From a checkpoint of a small transformer trained on Wikipedia: MLP 1536 tanh GELU, a variant of Adam for these matrices.
MLP neurons of a small language model. Each row is named by its layer, matrix (up: input weights; down: output weights) and neuron, and shows model dimensions 170-340. Each number is 500 + 25 x the weight over its row's rms, rounded and kept within 0 to 999. Numbers have three digits each.
After each neuron's rows is what it responds to, as a language model described it from the Wikipedia text at the highest values.

L5.up352:484502514492461510491522468518424452484491527526490468510452522474466507491499484522547512507503535512518471520499444499492514492519484505493513501516520465495477435527464476472506494471524486497463508499518503486546496501526483488508558495479495494523524493528489476470526490545530569493477473496509488504502447498491526491528508495485505525480486504506503465498465507521513497504491497486512479517519524510518516470497458510448471441485537492528515493487499492481481458514521533508513540528535507499521485515565
L5.down352:478486507466487459515509484473532498483532508468456472502521490509530478484491478514504482517500492488489524518533513556533502494557534550477529525460454483498516534500527521499483466494519511478541470479490539479521530483500436478517449511522522505478443512498492501489499493487501492519444470551494472552513498483527501522533453537498509463529476494504476519455497488436451493508511496509446473520495455493485461506471496507500491531498503517492522505467516495478486493460472497528460474525482581527457518426486
Responds to: Mid-name continuation tokens

L5.up92:517521567493478491473529484487509494527539516496500506526537510527471499505526539520499495539479491490503482496536512491524516530515538552503480514455491483491458470493495515488534493526524505495569506508523508518508474519519471483512480498507523488481497473516485447496501492496492458498512550530512496529508523471525518500445490491493516445526501508506477479462501511489465579463510547507515497478467452470464471457501559499469484521520495501502550500479487513505508512443455490507455507477511477474501523467515
L5.down92:498527518505471484512501480446508519497477526474479494504499516542490520463504499543541466513559512520555557509501487485478499535555453534509522525459490561495514462479523560494515545467479511474456452482491504463500474497494482475513456525503488495471493515536491544500478492536487474521523496479511457473482520506501503509496462533493551464501539460519490534474526521526486439515492536457476473497574474504490495541488507521558483484528500500513515543462428514514465512467532462511525526471511524529510535477425
Responds to: Clause-linking conjunctions

L7.up754:514487488468515496461515498512500529500504515492500508450487514549508499530474506494517492537528488451499496555486476514448484519504520500552563495457482534480468530472565515494503478484469532511527517481485491463501451515531454499498469503508485486476478490511544519525482509481498484517442487491455495504522527519439537528503504472499527474494501503482508498519448475481483553481542495500552480501512458531439500506481500499470482497547523465517530500511494488519464474505505519538477509532560507476501498503502
L7.down754:467494532519534482519496465512521524490496462462492473522545494480499501507528484521517531481486500497514485515500460485530509506540479468511517558492478512518495472509505460509473520492507473536461456488512517521511520466476497503484517491484491477513498483540489528505520478517508494492540473499498469507499486516515500478466530526510473472535486499529542497480506509461480482474450526484526498523515541492541524480510505482468513480512448505485501534464438528487524526493491520484465489485539615491508473457490
Responds to: Phrase-final noun tokens

L5.up1135:480524506464478447452479515495484491566506505526470464503489472487492479532498516524509491548512510478470421479504490469465500498504521526472487504502504490483500509517486499505484506485492532517533508503521480509533516477489469525537540507539509531492482470493505510495550499549477524531517511504515531489502477496517522560503548506436498489497516533504478490494508490511551485500520496474510523524468517504499485489526499475482486484483501485468558488542530499488480506451518508495545469542477472476538473454479
L5.down1135:523500517574506502505521476503491496504500504494498514513484531492490497508520525482477493480467501486506553500470482506499493488499504479538496489490504497514484483512503475509523514499501505510486348485495485496534525498464499510491520500473488500505504461478517509492520474501492501526509509534473515485507482461487519498487467475502472542499518491504506471497512479486490492509510506493456528502491496522511497518496511431507481469471505526493520490510513536521520489533523514500518503502486694497493493504519
Responds to: Years and award names

L7.up1399:541507565485508494471474537521510477503511505534480495498515501529500475489480512532505483539489514469435490505533512485506494535461518497467511501434489533483505457514483464495508469466536508506571513460523488495480474478500452499550467490460514523482480504499497491495527484490527482523458505523488550519499516464491519503469489517491485445471511492489484495478483477512480531458501544508525524509456494480485450493483509516488481542494469522497552552515455519495471503471517495520492467478500476449520531501504
L7.down1399:534490524437496503487534484492503503503509508489497508461498515539483497519476454525544460491541546537519475497475484504511531505519474526504508541504520516508511507492548501513489539436482530523478463490517464504531530529506465494488465542473494502505504499528507439515524513503519527494524499510519442478490506518488492519497457505495504497518518454501479524488516533469558456466494506462488529514519486529543493521478531525528469531522491511467516531454463471464532493486487519515502504507496455500516520532475
Responds to: Clause-linking connectives

L8.up1309:484527518493481489465536471421528485538482515535510488525500528529507497538521539489511484520555513515457514493518517435535480513453566500500483488472520456482516482482485439532489490506501501494482537532510471567488486539491465512547449510491530540513463500528506486515513545510492428514484477522497496507510538507502489498468496569500490511469464476479517519490524479477496532445518504499520471494511498473480545504494475509508463473535493563442507502492445501524468475480514481519486512496507478444501558497476
L8.down1309:531485495485525516523492532513450530466528493506528480481490495523475526503505492499554533470502552493520510526466503512477528524522459482505509489472509500491559532532493557473502522490458507471551575457505484480494534470491487441518541483484537489500531513518494523509490521470524564508480483520464508467493510524507507512508508518519490476500490504538483500529492474505473493487441487465464508496483480460493498473541497483488581521456494478523476514511537497485566494478499542520475497522532499565515473510498
Responds to: Clause continuation after comma

L7.up428:517457508475458452492475461485481469493500499490505467520486521498496525473488503501509504488483514526527492549475499482490505441482471493505529516497534518486554497490497520527488468478477488510463519534534517436529518547493507524501489511528524516516528499492533552502504523514483443531452506492519469550492505518498516491546511513478510498525473489519505494508512497519533520506499490504537496538527522520523500519517438484519500511484500506490471494471452495521457492482482519481524505530511479550511556474462
L7.down428:513513490528471526524550483498523484492539520536505515474524460531509477500504520510515475496508464511465539529512526523451461523570528493516487541487468514475535522502547505461502521525451516520430519502499551506504484472548497490520472535493481498457481496529493517486462487515490474455486479470487487526474486458518495514548500487512458495537496495486493517533513534507489476486498493512468465504502449483500500442474516516498463517543505473528536499512478523470509502492509497520488487497495503461463494466544
Responds to: Proper-name first fragments

L8.up300:524478488494488484528506501513478473502493527474529447471473548496509516496473447493514490503518530506542497499495477488526523498519474506459509524499525499495516491497514478535485496472465466503496501512501509480517459506483497482484465516513505481467514460466523515467538541523501499521482512476514485472494487478514521496541504492495530489475504529494453477536560508508469442499519457492493497470523572527498483445552459491477493470498524522499492516494521509517492478502449510479566497491533501549491484502459
L8.down300:496491474483469506531498469529495462471477488492468545497509515538472526473516544519498511480489503493514501549511496535489502475497517494474489473561500445482494518499501467461533468522488517490522456510521531462488503513497483530513459492499541470508528497499488484496439544506509457505529550505497472556503541534504474524494490523540510470496473474502500501497485533483549489529473447511480465455459462468522468495466480489491521496475458475517528486493512487494480489530476483484512480525468511531455518571497
Responds to: Name continuation pieces

L5.up355:499441561500523483477525535494510503522539510536501464499531528516523461518548521514541488522478512449514518526526518534524493501504522497467513494483494460453499488476509512501472448516519507530552500495528533538457473461484489499516475488502489535497552519503493504502519473501493499546512485519515524497532483465515482500489497469497468436480534518507461462522484475501510525490527528499518494476483507520494455458489465509471495558536458486502516522548486525483481473477527508476455513521502476496541477476491
L5.down355:527491517530508482525506427489450477501497554523507489508481519486521528525495475534466522483482492513481549512497444446523511519476480477527524516530496507495485509492489504520537507488462505506458416525488477474533522515530515536545569506526527468496496482498493479539502502530529484522507507490498521516489491526463531505450492472486464507470484496519567536464504517462484509457507490485518500488489515538493539502506504539505496490456552528443499508507477495510517500521505491484517472500506547521509490527462
Responds to: Verb right after subject

L8.up1134:546522468504536481512498466492496502499510535496529489519528497501451486522550498527461507494519475467493497473536508536514546490501496478499500488475473520507524523509502488503495508504440488450531505480463484504505490536512475498458499469508479530476406517480518502492511490487468476478548500494536481478455506493521501497509512491509467497502514475478495502541478507544462520518516483506488500503513493538514508493464477515505516484500441468488491475471472531492487480494513451525492519544556502532519498477477
L8.down1134:492497508491459490471456504478487493461478519464525489517499547478537526498470491475508524506502501548522531513525524485489469514517531469527477444502506528483466502503510506475516532512565497503494520543526500518489503471501489510510502533480514483533543515514494502443483477524534525509488532497448469491493488496496504484487511501524477488472533487536481520466467474449521485478464493493474489473530508462494458519520538435529496489470535486495532541517510481520490466504458548447478490472468519455513509511498
Responds to: Had/have, table pipes, name fragments

L7.up1412:539494473496495487486531502467521471520520467473487494500518510469537444494481538529506497512502517484514495513511521482501508527465515511487459485473498468479526476500517485503491481477514511510547489499525490480485488485504511468492453552540481476502524507475513466484497521516548462495475458487537556512531494480486506483476485553489466443500492524524474486486478514493501520522438486496448539499516498505471474470475494506452445532485500480464521519537491506481492531520492496519482479489529501499494453509480
L7.down1412:478533491514557493526527486484469498487465562513474494458492469475530538501485457497478534526527471524502568476496521465547493504469515483522514490525470502503463524457447538541504521486468484474446495513504482534508494489527482499512561463442536510471479470494453469530476517506448502469535526495482497503463497554496471494540488462503520504527467505521563500474521510540529488482502490496540509484506523502513492511489490492534498550495488491510449481488492491575503520505511470489524501482493507555524542550508
Responds to: Perfect auxiliaries and temporal connectives

L7.up818:529459547499497505473514567537494482525483527534476532459495540493523470510528492489484493499506464504497485503489495529485557508478527499517536518466501476539533526508524483464519502468454492489464496517516489492566466476497540447466493512517505459482471476460424502512484491546451536497488439520488494499483492485485503500498522492491470485474552502462497510519494496524511524528497459473506504471498508518508503500553479516489527496484479546537484515483547560482477512497481503476522491474534483525492485519473
L7.down818:509522487533496508513500507495520504503505497477490441522455465531520531530475508490501494490483506516558564540532505487491503512534497479469500468434475532482514536504533482539486485512442495492495456504476524529461475541531511524486476520526518531466526528490462493489468528477497483493483487479512522494500542530469507523545521500551527504487497490485490505499487502479483506537491474498482557471483511487508502515486470499493454503494523473510527528536486481508567470473534486510472494503497527512473463476525
Responds to: Name fragments and numbers

L8.up1333:492456468472487437472506508496503454502506529539506506498521538483461535507555491485437473463510493499499508490473477502493523500497492479458497463495492466554562510510472550493523491486457495498499510537457536513532517525536497490491528497502528505505467495470454521515478502512488476555491493518466519520502471487484525511500558462525474503521542515502489498477463500476497513455461489466495496476467503550510508473552519500463502547496456493510505511483518491487468477485470494499520478532490467516499509533488
L8.down1333:524476547520498509524428511479460493514503480561538528451470470516518517453471450457560511541521525469496502520476506491487466499475463493511514506517448529493488521484453514528482464497491471521542474512489469511536509459549490526509491499507497473535485502482523561456516522471491489470492510500486518506512506470536509505530567494495490522465474489509518532493536479521510521505475483470493496502511489541491483459500510475529527504462509526509500498484450520504520468478477483501489495477552522523511500486509
Responds to: Token after a number